{"num_hidden_layers": 8, "hidden_size": 384, "num_attention_heads": 9, "num_key_value_heads": 9, "head_dim": 64, "intermediate_size": 1536, "vocab_size": 8192, "hidden_act": "swiglu", "norm": "rmsnorm", "norm_place": "pre", "norm_eps": 1e-05, "positions": "rope", "rope_theta": 10000.0, "rope_fraction": 1.0, "qk_norm": false, "attn_scale": 0.125, "bias": "none", "tie_word_embeddings": false, "parallel_block": false, "init": "normal", "init_std_qkv": 0.0265, "init_std_o": 0.0216, "init_std_up": 0.0265, "init_std_down": 0.0133, "init_mimetic": 0.7, "optimizer": "adamw", "learning_rate": 0.000565, "beta1": 0.9, "beta2": 0.98, "weight_decay": 0.28, "lr_head": 0.00251, "warmup_steps": 440, "schedule": "wsd", "decay_fraction": 0.335, "decay_shape": "linear", "final_lr_fraction": 0.0, "batch_tokens": [16384, 32768, 65536], "max_seq_len": 512, "doc_mask": false, "train_tokens": 351000000, "max_steps": 10873, "dataset": "wikipedia_en"}
MLP neurons of a small language model. Each row is named by its layer, matrix (gate and up: input weights) and neuron, and shows model dimensions 128-223. Each number is 128 + 24 x the weight over its row's rms, rounded and kept within 0 to 255. A neuron's up and down rows have the sign that makes its largest values positive.
After each neuron's rows, "fires on" lists the tokens most often at its 100 highest values on Wikipedia text that the model never trained on; "fires in" lists the words (lower case) most often at its 100 highest values on Wikipedia text that the model never trained on.

L2.gate1514 [125 153 129 176 113 158 171 101 146 162 120 146 137 170 122 124 146 124 107 120 157 132 125 110  86 130 136 117 112 139 105  84 135 141 146 130 146 128  90 132  90 120 116 149 140  87 144 128 116 135  51 139 117 148 100 148 166  96 106  90 110  82 132 135  93 104 120 148 130 127 134 108 123 138 119 131 158 133  71 129 119  73 118 127 156 102  83 113 121 122 104 127 124 112 149 133]
L2.up1514 [105 134 120 139 113 171 141 151 117 106  75 118 167 160 115 104  98  91 115 138 103 134 115 135 125 108  82 130 117 126 173 138 121 170  84 121  70 120 110 127 170 131 124 108 130 197 114  75 129 126 123 176 141 135 142 134 136 138 127 135 121 121 130 145 105 130 109 107 128 132 152 135 149 131 111 142 122 160 179 122  94 128 117 130 111 131  99 147 119  58 148 128 151 113 145 105]
fires on: " of", "and", " Art", "u", " rest", " first"
fires in: "of", "first"

L2.gate305 [114  52  98 173 144 152 103 113 124 109 124 111 125 132 162 101 121 120 115  97 113 112  95 126 111 168 114 157 168 140 138 150 127 105 117 141 119 137  85 116 136 140 156  98 103 122 142 118 168 144 175  90 132 100 122  94 128  78 123 140  94  73 130 132 145 131 179 122 161 160 152 117  79 125 117 120 151 134 136 181 158 135 109 136 119 140 147 117 123 145  87 118 130  69 128 128]
L2.up305 [126 134 121 155 154 153 134 166  73 118 142  93 127 127 173 110 141 123 130 120 104  71 102 133 125 149  96 161 186 110 158 117 114 121 119  80 106 161 114 152 152 140 117 120  92 153 133 110  94 105 148 151 124 144 119 102 155 146 122  95  83 137 149 139  83 123 155 118 134 128 135 137 102 129  93 105 144 119 138 170 111 120 121 146 125 103 141 150 140 146 122 130 138  93  93 108]
fires on: " of", "ot", "ust", "ale", "or"
fires in: "of", "shot", "sustainment", "sale"

L2.gate453 [109 107  97 210 141 126 126 141 106 113 139  86 138 121 139 138 151 125 158 127  95 119 119 119 131 133  87 107 156 142 144 144 105 134 167 145 144 102 147 118 112 109 147 118 118 111 153 113 134 123 142  95 119 162 127 157 124 137 126 115 168  94 153  97  72 108 115 158 135 119 140 159 121 117 132  74 119 119 146  99 124 115 127 180 130 104 117 101 116 122 145  91  99 135 132 174]
L2.up453 [131 113 116 129 129  90 181 146 135 126 113 117 114 129 161 131 142 105  99 122  98 130 162 114 103 112 117 113 158 112 183 149 106 159 121 143 134 132 136 105 124 123 153 135  76 131 107  93 137 115 133 100 165 120 116 151 141 127  63 141 114 112 137 117 117 108 112 140 156  98 118 133 128 148 145 108 146 133 157  94  89 124 107 171 172 147  35  90 103 141 124 106 121 106 138 125]
fires on: " they", " she", " They", " he"
fires in: "they", "she", "he"

L2.gate286 [124 123 111 147 155 128 123 153 125 120 120 167 140 156 132 109 126 123 144 140  99 162 144 108 159 133 191 129 156 126 149 120 135  88 175 121 115 165 161 121  93  83  73 126 139 131 137 128 146 105 148 118 116 162 144 141 127 129 129 101 119  97 135 125 139 125  79 123 149 106 140 122 102  85  75 156 177 123 139 129  86 176 100 108 124 103 112 142 127 126 134 101 219 123 122 125]
L2.up286 [156 147 145 136 134 142 116 145 126 140 110 123 142 168 118  78 125 108 101 186 133 163 121 138 123 130 146 112 118 159 145  91 118 118 121 109 169 118 136 158  69 184 111 118 122 121 118 116 137  98  98 101 136 119 123 112  97 151  88  98 142 142 139 152 110 155 102 134 114 140 149 119  97 112 104 146 133 107  85 149  99 132 102 138 184 111 140 141 132 130 126 135 140 106 115 143]
fires on: " home", " Home", "ud", "ich", " bud"
fires in: "home", "gudkov", "budget", "born"

L2.gate479 [119 162 138 132 134 103 146 161 176 143 136 153  92 118 132 131 189 161  98 138 122 112 133 154 168 137 123 125 137 154 130 117 125 108 119 154 105 125 123  84 119  99 131 102 142 116 120 118 161 129 114  82 118 104 142 113 116 157 176 151 115  89 113  91 123 171  76 195 161 171 110 126 153 104 109  79 149 134 109 128 125 153 121 126  98  75 127 113  96  95 150 167 106 120 121 137]
L2.up479 [140 146 161 177 135 141  86 110 154 146 101 126 201 127  82 118 114 129 151 110  99 128 133  95 117 129 147 110 162 182 124 147 109 167 127  94 147 143  90 149 105  91 160 127 167 146 108 139 124 135  90 112 134 162  69 100 173 120 111 164 157 110  97 139 125 105  94 160 116 153 128 154  82 125  99 147 173 138  98 128  61 104 102 105 131 127 129  97 108 145 115 108 142 106 147 105]
fires on: " of", " to", " in", " with"
fires in: "of", "to", "in", "with"

L2.gate849 [101 122 140 122 117 104 153 120 150 160 137 118 147 125 128 102 149 146 129 142 100 101 120 113 141 113 117 157  93 161 101 141 150 133  94 101 143 111 157 131 129 170  87 123  95 205 135 122 127 116 120 135 160 118 116  77 139  96 165 136 121 136 136 154 135 118 140 125 116 171 143 175 132 122 133 127 116  98 102 112 137 126 103 166 140 130 103 125 123 110 156 139  80 151 144 143]
L2.up849 [ 76 102 147 123 109 100 176 125 120 132 122 133 123 119 152 111 148 110 152  94 134  98 134 114 138 152 127 142 125 102 105 114 147 100 102 117 123 116 175 141 106 179  90 121 117 170 160 112 141 132 106 128 182 137 136 100 150  59 170 103 101 129 169 142  99  95 141 119 127 149 132 166 100 114 162 108 103 114  67  96 157 128 110 165 176 145 150 114 112  96 115 112  98 151 119 133]
fires on: " La", " El", " Los", " el", " del", " Las"
fires in: "los", "la", "el", "lacour", "del", "elvis"

L2.gate1535 [136 132 117 153 102  78 132 117  93 109 181 124 145 138 137 103 128 126 116 163 154 107 112 164 126 120  97 155 134 136  94 151 169 157 113 167 112 118  97 147 118 128 126 120 117 113  90 110 105 123 151 153 168 163 190 133 129 175 135 161  98 175 183 135 123 149 142 153 105 116 158 123 135 100 148 154 163 100  99 129 137 131 139 115 148 113 178 141  83 118 124 147 154 126 159 129]
L2.up1535 [127  99 143  95  72 128 140 101 159 106 150 128 155 192 103 147 153 134 179 100 127 165 154 116 143 130 126 116 170 115 122 137 123 148 142 185 126  97 117 112 136 106 139 100 137 129 147 122 110 101 136 170 113  98 153 146 103 123 105 158 101 120 186 131 158 114 120 127 107 133 163 106 183 146 177 109 170 124 116 170 110 123 116 135 121 149 170 179  95 130 113 137 133 144 116 137]
fires on: " record", " details", " information", " mark", " data"
fires in: "details", "record", "information", "data", "census", "finish"

L2.gate850 [126 151  88 148  91 159 158 132 140 146  87 108  81  89 166 132 157 132 125 137 121  94 147 145 122 117 147 178 106 134 132 127 130 108 145 149 150 104 146  98 132 127 131 126 132 128 163  94 162 150 140 117 110 101 191 130 156  90 132 106 119 110 154 135  98 145 140 153 114 138 140 100 127 131 122 107 107 163 154 164 146 138 156 169 127 125 125 137  87 123 107 114 138 146 117 111]
L2.up850 [149 108  99 117  95 112 152  91 120 173 129 135 127 132 139 106 142 165 144 152 110  68 127 135 111 154 136 121 140 113 129 147 119  59 109 138 129  96 125 108 141  95 160 145 110  99  97 113 139  89  84  92 152  93 126 103 125 111 122 123 123 161 140  93 120 169 162 153 160 101 146 135 155 119 174 117 180  97 143  85 115 168 142 147 158 122 125 101  95 156 115 141  82  79 177 130]
fires on: " he", " He", " who", "he"
fires in: "he", "who"

L2.gate378 [ 93 146 107 135 136 108 131 112 125 110 142 136 115 100 102 136 153 164 108 163 132 154 120 120 139 150 123 177 131 195 170 157 140 156 105 144 162 159 163 133  93 159 105 165 137 110 136 123 118  92 107 119 140  82 117 117 187 116 154 171 145 109 144 143  87 170 131  94 116 155 159 165 140 120  84 124 126 136 140 109 125 112 148 124 167 142 121 114 111 119  60 120 131 137 112 116]
L2.up378 [127 146  97 132 125 107 143 120 114 137 104  84 143 122 133 174 145 114 147 123 142 149 104 126 149 112 116 127  91 143 153  97 112 120 146 118 119 118 147 129 126 157 116 113 141  99 111 150  86  90 110 160 154 130 104 123 147 110 134 126 155 142 130  80  92 163 108  92 131 162 136 176 163 109 122  90 107 119 113 146 113  96 111 101 134 107 151 101 133 143 115 146 147 126 128 127]
fires on: " of", " San", " South", " Sant", " Saint", " Slov"
fires in: "of", "south", "san", "saint"

L2.gate481 [136 125 122 172 146 123 134 124 136 121  89 155 128 110 105 161 144 171 138 109 131 116 102 153 104 134 119 179  86 143 125 120 131 145 145 162 136 101 170 116 116 130  98  74 134 104 119  85 147 156  88  74 104  92 140 114 129 109 113 136 117 103 114 120 136 150 158 122 140 114 124 131 120 159 118 113 112 126 137 139 128 138 124 172  88 112  99  83  96 130 145 109 132 117 127 134]
L2.up481 [108 161 113 105 110 148 133 160 136 133  91 148 137 135 120 103 160 119 142 105 138 104 139 127 127 134 130 140 127 158 107 127 132 114 147 168 126 153 139 106  91 123 125 116 133 126 106 123 127 109 141 184 144  81  92 137 126 134 120 130 181 149 138 147 115 158 166  95 167 150 113 101 140 163 155 110 101 101 151  87 113 146 132 140 139 112 155 107 116  91  83 131 119 104 132 141]
fires on: "25", "24", "19", "26", "23"
fires in: "2025", "2024", "2019", "2026", "2023"

L2.gate675 [159 104 145 155 141 127 153 145 105 196 120 129 121 109 124 130 145  85 131 150 117 111 116 149 121 130 123 172  82 137 134  96  93 151 144  55  92 152  89 140 162 152 126 120 143 113 121  96 101 100 114 107 143 140 128 149 160 112 127 102 121 143 120 124  80 154 123 176 136 190 147 169 123 144 103 113 145 124 114 105 141 122 145 144 108 159 115 106 130 135 130 138 106 120 114 127]
L2.up675 [118 126 116 159 128 140 116 135 119 122 102 148 105  85 167 119 157 134 107 143  82  98 120 135 152 138  53 132 176 136 213 128 156 161 122  88 156 136 126 105 120 163 138  71 142  75 121 119  90  97 151  95 146  97 107 101 155 140 124 150  95 142 131 143 135 121 130 133  83 172 101 147 145  73 113 156 124  96 133 143  84 140 144 134 110 116 130 132 121  85 147 134 143 120 140 146]
fires on: " of", " for"
fires in: "of", "for"

L2.gate1475 [ 87 125 111 107 112 127 178 137 136 125 164 148 164 117  98 141 125 129 140 136  93 117 118 129 104 139 119 107 101 181 100 162 141 102  98 122 137 158 151 158 115 128 117  94 106 146 170 149 149 126 118 161 152  96 109  94 129  81 162 159 120 153 123 148 115 134 163 138 137 131  95 138 145 147  95  94 129 125 140 162 145  95 181 100 148 156 116 139 113 131 152 114 126 119 114 160]
L2.up1475 [ 85 135 137 123 129  79 149 143  83 109 110 146 146 101  87 152 134 106 140 124 104 107 163 144 144 131 143  81 114 148 100 164 157 144 123 110 131 137 140 176  84 191 141 127  97 134 127 153 127 115 117 181 165  82 124 110 103 107 133 147 132 142 130 104 102 121 137 121 156 140 114 159 166 169 112 103 148 106 132 180 130 103 170 161 135 139 124 129 135 113 148 134 145 117  85 136]
fires on: " North", " High", " South", " Old", " middle"
fires in: "high", "north", "south", "middle", "old", "lower"

L2.gate762 [143 104 103 180 121 111 140 139  84 114 130 146 123  93 153 114 129 141 145 163 168 121 134 121 156 143  67 115 150 153 145 138  91 125 175 105 179 155 131  74 138 146 131  92 128 106 148 162 169 127 138 142 132 159 116 146 141 111 155 141 154 124 147 144 105 149 166 121 141 142 109 159 127 128 161 105 120  66 108 120 125 108 140 137 127 163 129 130 123 106 178 136 119  87 132 172]
L2.up762 [136  97 126 116  83 143  76  84 131 158 115 166  90  73 104 128 132 105 146 173 160 146 131 117 152 150 118 165 112 135 148 114 129 135 143 104 141 115 143 112 130 124  83 137 130 153 134 129 141 119 112 167  98 127  94 111 136 106 135 121 175 102 138 119 114 114 163 135  92 124 112 144 123 127 158 150 135  98 134 119 163 124 161 118 119 150 128  82 122 149 148 127 107  47 102  99]
fires on: " not", "on", "pt", " of", " as", " in"
fires in: "not", "of", "as", "receptor", "in", "4"

L2.gate454 [ 86 156  63 107 133 128 140 132  70  80 100 139  83  81  78 137 105 132 123 127 108 147 108 124 106  92 167 120  80 135 156 166 114 135 125 159 123 131 140 120 143 157 116 140  99 166 150 146 150 123 116 103 137 131 149 112 127 154 161 142 164  93 139 123 161 110 113 108 132  97 116 135 109 167 127 132 111  86 123 142 150 135 143 154 109 176 102 125  77 129 153 147 141 160 145 143]
L2.up454 [121  90 151 158 136 164 128 115 123 146 180 172 137 141 110 122 132 109 108 141 119 101 146 107 155 173 140 141 115 135 129 150 164  83 145 147 124  93 130 119 122 141 131 163 117  96 154 112 128 142 110 149 109 120 144 119  92 142 136 147 179 142 114 125 106 127 125 115 144 146 131  98 106 158 148  85 118 115 105 110  92 163 109 150  92 137 110 100 153  88 104 147  79 134 145 100]
fires on: " had", " have", " having", " has", "ho"
fires in: "had", "have", "having", "has"

L2.gate250 [147 161 107 145 100 114 119 125 151 111 135 124 150 163 142 118 117 128 138 115 161 188 143 133 130 114  76 140 148 116 148  99 142 102 152 119 142 154 120 111 147 142 131 123 127 118 166 137  93 122 128 138  96 139 132 185 120 122 139 150 157  83 124 121 114 131 125 137 115 150 123 132 127 110 102  93 139 116 117 139 132 162 109 155 156 152 106 121 150 115  95 111 146  97 165 108]
L2.up250 [127 123 123 127 168 127 141 118 110  84 149 173 168 154 106 144 105  79 117  81 131 121 125 100 118 124 122 154 169  80 141 133  61 136 157 104 156 134 134 112 111 159 126 166 114  98 175 162 122  88 172 195 127 139  99 150 118 148 165 188 134 122 124 137 135 108 136 125 136 131 150  82 142 152  72 168 106 136 131 102 127 113 104 142 166  97  79 101 133 103 117 108 158 140 141 131]
fires on: " years", " career", " role", " title", " year", " Season"
fires in: "years", "career", "title", "role", "year", "season"

L2.gate232 [178 160  68 111 147 142 145 157  89  65 130 130 125 156 153 162 136  77 169 127 145 151  93 118 113  83 121  82 116  91 132 125  90 136 156 126 124  93 134 113 111  99 101 103 123 155 124 139 109 106 138 118 112 133 107 158  95 147 133 102 127 112 137 105 147 133 114 151 134 127 122 122 135 127 141 112 118  87 140 131  79 141 152 141 125 155 112  86  96 137 139 164 173 119  96 120]
L2.up232 [ 99 126 162 126 124 115 101 116 102 122 105 132 161 159 162  83 158 119 111 117 139 111 115 149  86 146 145 144 144 119 140  91 141 166 134 162 118 128 165 128 157 132 109  85  96 125 163 124 153 170 127 144 148 143 115 146 183 100 145 114 131  85 120 125 113  92  74 112 163  98 144 153 132  88 125 123 150 100 145 122 119 115 131 133 170 148  88 123 118 159  90 103 149 109 112 161]
fires on: " of", "ings", "ents"
fires in: "of"

L2.gate156 [103  69  84 174  88 117 148 124  97 167 148 155 125 110 121 159 131 149 138 172 131 162  85 128 123 127 104 158 122 163 110 117 138  88 137 143  99 126  92 124 123 124 139 130 105 117 126 130 128 108 139 138 131  93  91  93  92 104 161 130  90  90  95 149 146 105 127 133 118 167 137 126 109 116 137  91 144 104 134  94 134 129 113  95 101 146 123 122 114 138 152 164 118  89 134 166]
L2.up156 [ 93 174 120 135 107 107 153 145 131 119 150 129 146 130 114 139 141 117 156 130 175 121 122 125 158 121  71 146 157 149 131 141  84 144 121 120 118  88 140 106 151 107 125 111 115 113 120 110 136 151 148 154 118 189 124 158  96 116 156 151 116 117 182 143  96 133 149 118 114 129 161 105 142 116 133 117 117  98 105 155 142 123 138 104 171 188 139 153 152 115 101 125 119  99 112 138]
fires on: " of"
fires in: "of"

L2.gate1456 [143 114 105 138 107 112 129 156 116 136 117 128 109 103 123 166 147 115 154 151 123 101  98 147 128 153 138 121 149 148 107 130 137 101  93 129 156 158 140 134 119 177 121 118 134 134  85 134 192 140 110 149 128  97 148 102 119 128 155 113 119 115 123 140 132 172 126 140 139 163  66 116 107 103 113 119 116 169 141  84 123 151  95 147  90  87 116 122  93 153 146 159 146 122 121 117]
L2.up1456 [138 136 110 151 124 130 140 126  63 118 115  83 111 140 146  85 130 137 184 156 121 149 102 121  98 103 128 125 158 138 116 142  77 156 108 107 141 125 111 127 131 107  97 107 120 180 102 142  73 115  97 192 132 139 134 122 136 139 156 129 146 118 122 140 120 145 117 119 150 141  89 195 134 128 105 146 115 173 191 116 101 105 135 158 137 145 150 138 101 134  97 112 141 164 143 189]
fires on: " to", " for", " from", "st", " in", " began"
fires in: "to", "for", "from", "in", "began"

L2.gate643 [113 122 146 117 166  89 119 152 104 143 133  90 133 134 123 148 133 135 167 153  65 117 151 173 130  94 115 112 121  98 151 113 140 105 130 159 158 139 119  91 146 147 108 117 165 150 161 116 134 150 119 115 117 117 121 150 133 136 165  85 143  95  77 110 107 139  96 118 146 146 114 169  96 111 132 122 166 122  60 112 159 136 169  80 141 101 111 111 132 127 129 116 136 114  92 142]
L2.up643 [137 139 120 121 139 139 169 141 145 121 122 145 124 119 115 119 119 168 115 116  86 146 125 148  79  73 146 101 110 106 151 166 142 134 124 115 123 102 154 157 127 109 109 101 115 109 130 126 127 178 151  96 169 115  97  93 157 119 112 125 150 103 154 134 121 119 153 154 106 132 141 159 114 117 125 148  99  95 149 192  95 124 139 110 132 101 119  99 135 160 210 115  79 124 147 163]
fires on: " of", "iment"
fires in: "of", "regiment"

L2.gate660 [125 118 147 181 149 104 126  99  95 127 149  93 173 111 117 107 106 152 159 155 133 168 158 136 111 140 132 128 146 127 175 111 130  99 139 115 131 142 127 101 121 139 126  86 138 182 128 174 143 164 116 125 114 149 145 179 119 135 131 113 126 147 153  82 126 164 153  86 138 120 142 151  76 145 136 141 127  94 124 124 155  93 114 189 116 126 131 115 124  83  83  74 117 135 160 156]
L2.up660 [154 139 129 135 118 121 142  65 132 130 134 120  97 170 128 144 104 129  72 105  89 148 172 120 127 151 136 125  98 126 155 103 131 163 129 166 152 138 112 126 136 104  96 118 154 133 128 131 124 139 120 158 121  98 171 179 128 144 150 115 113 162 133 119 138 138 175 121 113 115 111 138 100 146 127 145  95  93 132  88 119 119 117 144 110 148 117 106 100 138  94 110  70  93 154 128]
fires on: " title", " co", " career", " sem", " year"
fires in: "title", "career", "first", "co", "year"

L2.gate294 [129 152 145 115  95 154 181 127 103 119 196 131 156 133 161  79 131 148 140 182 132 139 147  87 125 165 138 115  87 134 146 158 157 122 130 112 138 127 121 146 145 144  90 132 182  94 162 142 122 122 126 145 152 129 161  96 164 122 121 108 171 171 116 129  85 119 124 124 142 101 110 131 125 121 140 135 151 148 114 103 118 135 149 117 168 140 130 127 114 126 151 191 112 133 112 172]
L2.up294 [140 115 161 104 119 147 138 136 149 102 179 137 110 114 118  96 127  99 132  99 131 142 133  98 106 160 153  86 148 130 160 155 130 142 123 143 138 141  91 142 140 127 109 132  88 102 100 124 165 115  96 114 162 104 119 164 122 137 126 104 128 119 125 137 142 119 166 149 104 125 155 139 167 205 134 125 143 135 128 170 132 110 164 152 107 137 125 155 112 125 145 161 146 106  95 121]
fires on: "ly", " now", " still", "et", " originally", " previously"
fires in: "now", "details", "still", "originally", "previously", "formerly"

L2.gate1350 [129 138 141 152  94  88  98 123  66 142 129 109 105 127 153 134 171 152 149 157 133 120 147 118 155 176 103 118 107 171 147 121 169 123  84 126 185 137 159 119 169 116 140  58  92 147 161 115  99 130 122 135  93 139 117 164 135 106 162 144 154 108 105 105 104 128  93 149 124 141 133 158 115 125 119  92 134 130  88 104 149 161 136 151 152 142 121 103 132 140 147 136 147 114  91 141]
L2.up1350 [135 120 182 153 111 102  78 147 130 117 146 139 122 145 163 141 131 145 131 166 132 129 167 167 134 141 112 103 118 178 116 131 133 143 139 150 159 112 116 167 170 124 136 122 153 157 146 137 117 132  83 125 116 114  66 155 151 177 114  89 109 144 138 116 112 109  92 149 148 130 159 160 114 145 123 113 150 109  83 123  98 124 142 103 133 124 115 117 142 131 125 160 115 120 108 107]
fires on: " out", " Out", " like", "o", " late", "ac"
fires in: "out", "like", "late", "outstanding", "output"

L2.gate101 [ 95 146 130 129 117 149 145 166 139 175 140 123 147 107 153  92 167 135 179 157 148  98 137 139 157  96 138 124  97 153  93 125 116 108 151 119 153 138 158 148 126  79 169  98 143 132 155 120 117 101 121 163 127 121 112 121 114 108 131 146 139  89 101  98  94 144 121 152 151 105 125 163 122 131 152 156 128 161 155 131 165 124 132 108 180  72 132 135  94 104 104  79 109 112 125 137]
L2.up101 [110 112 125 114 114 114 167 137 112 156  94 142 127 109 137 112 144 135 135 128 144  97 115 131 154 136 123 122 114 143 134 104 138 134 139 156 149 162 177 138 129  89 165 130 166  97 129 125 132 109 127 171 125 167 110  89 146 138 132 179 121 104  81 134 110 136 128 152 136 132 150 149 134 128 168 141 141 165 133 117 156  82  93 139 185  97 137 139  98 107 117  96 119 122 123 166]
fires on: " there", "here", " Wh", " It", " There", "There"
fires in: "there", "it", "thereby", "who", "what"

L2.gate1210 [110 156 117 140 160 173 159 115 126 127 147 119 187 117 138 149 146 102 113 107 111 146 121 133 154 129 113 112  89 153 124 110 143 141 146 175 149 143 102 111 104  96 120 163 142 130 192 122 144 147 175 119 125 121 113 144 101  93 130  86 121 126 146 145 142  93 107 131 154 116 104 117 131 160 145 121 117 139 101 108 153 111 161  97 144 139 107  98 112 153 119 122 127  88 131 102]
L2.up1210 [165 122 124 126 158 101  93 144 122 109 167 102 146 136 131 130 168 132 114 108  94 139 136 117 100 101 117 125 120 107 127 138 133 160 107 129 116 146 136 115 133 152 124 125 110 164 116  78 141 126 121  87 130 152 101 125 111 160 101 133 146  96 141 152  66 123 173 152 125 156 148 118 109 149 162  79  86 147 134 119 155 116 107 155 167 104 116 108 152 130 128 149  92 131  99 130]
fires on: " of", "ay"
fires in: "of", "players"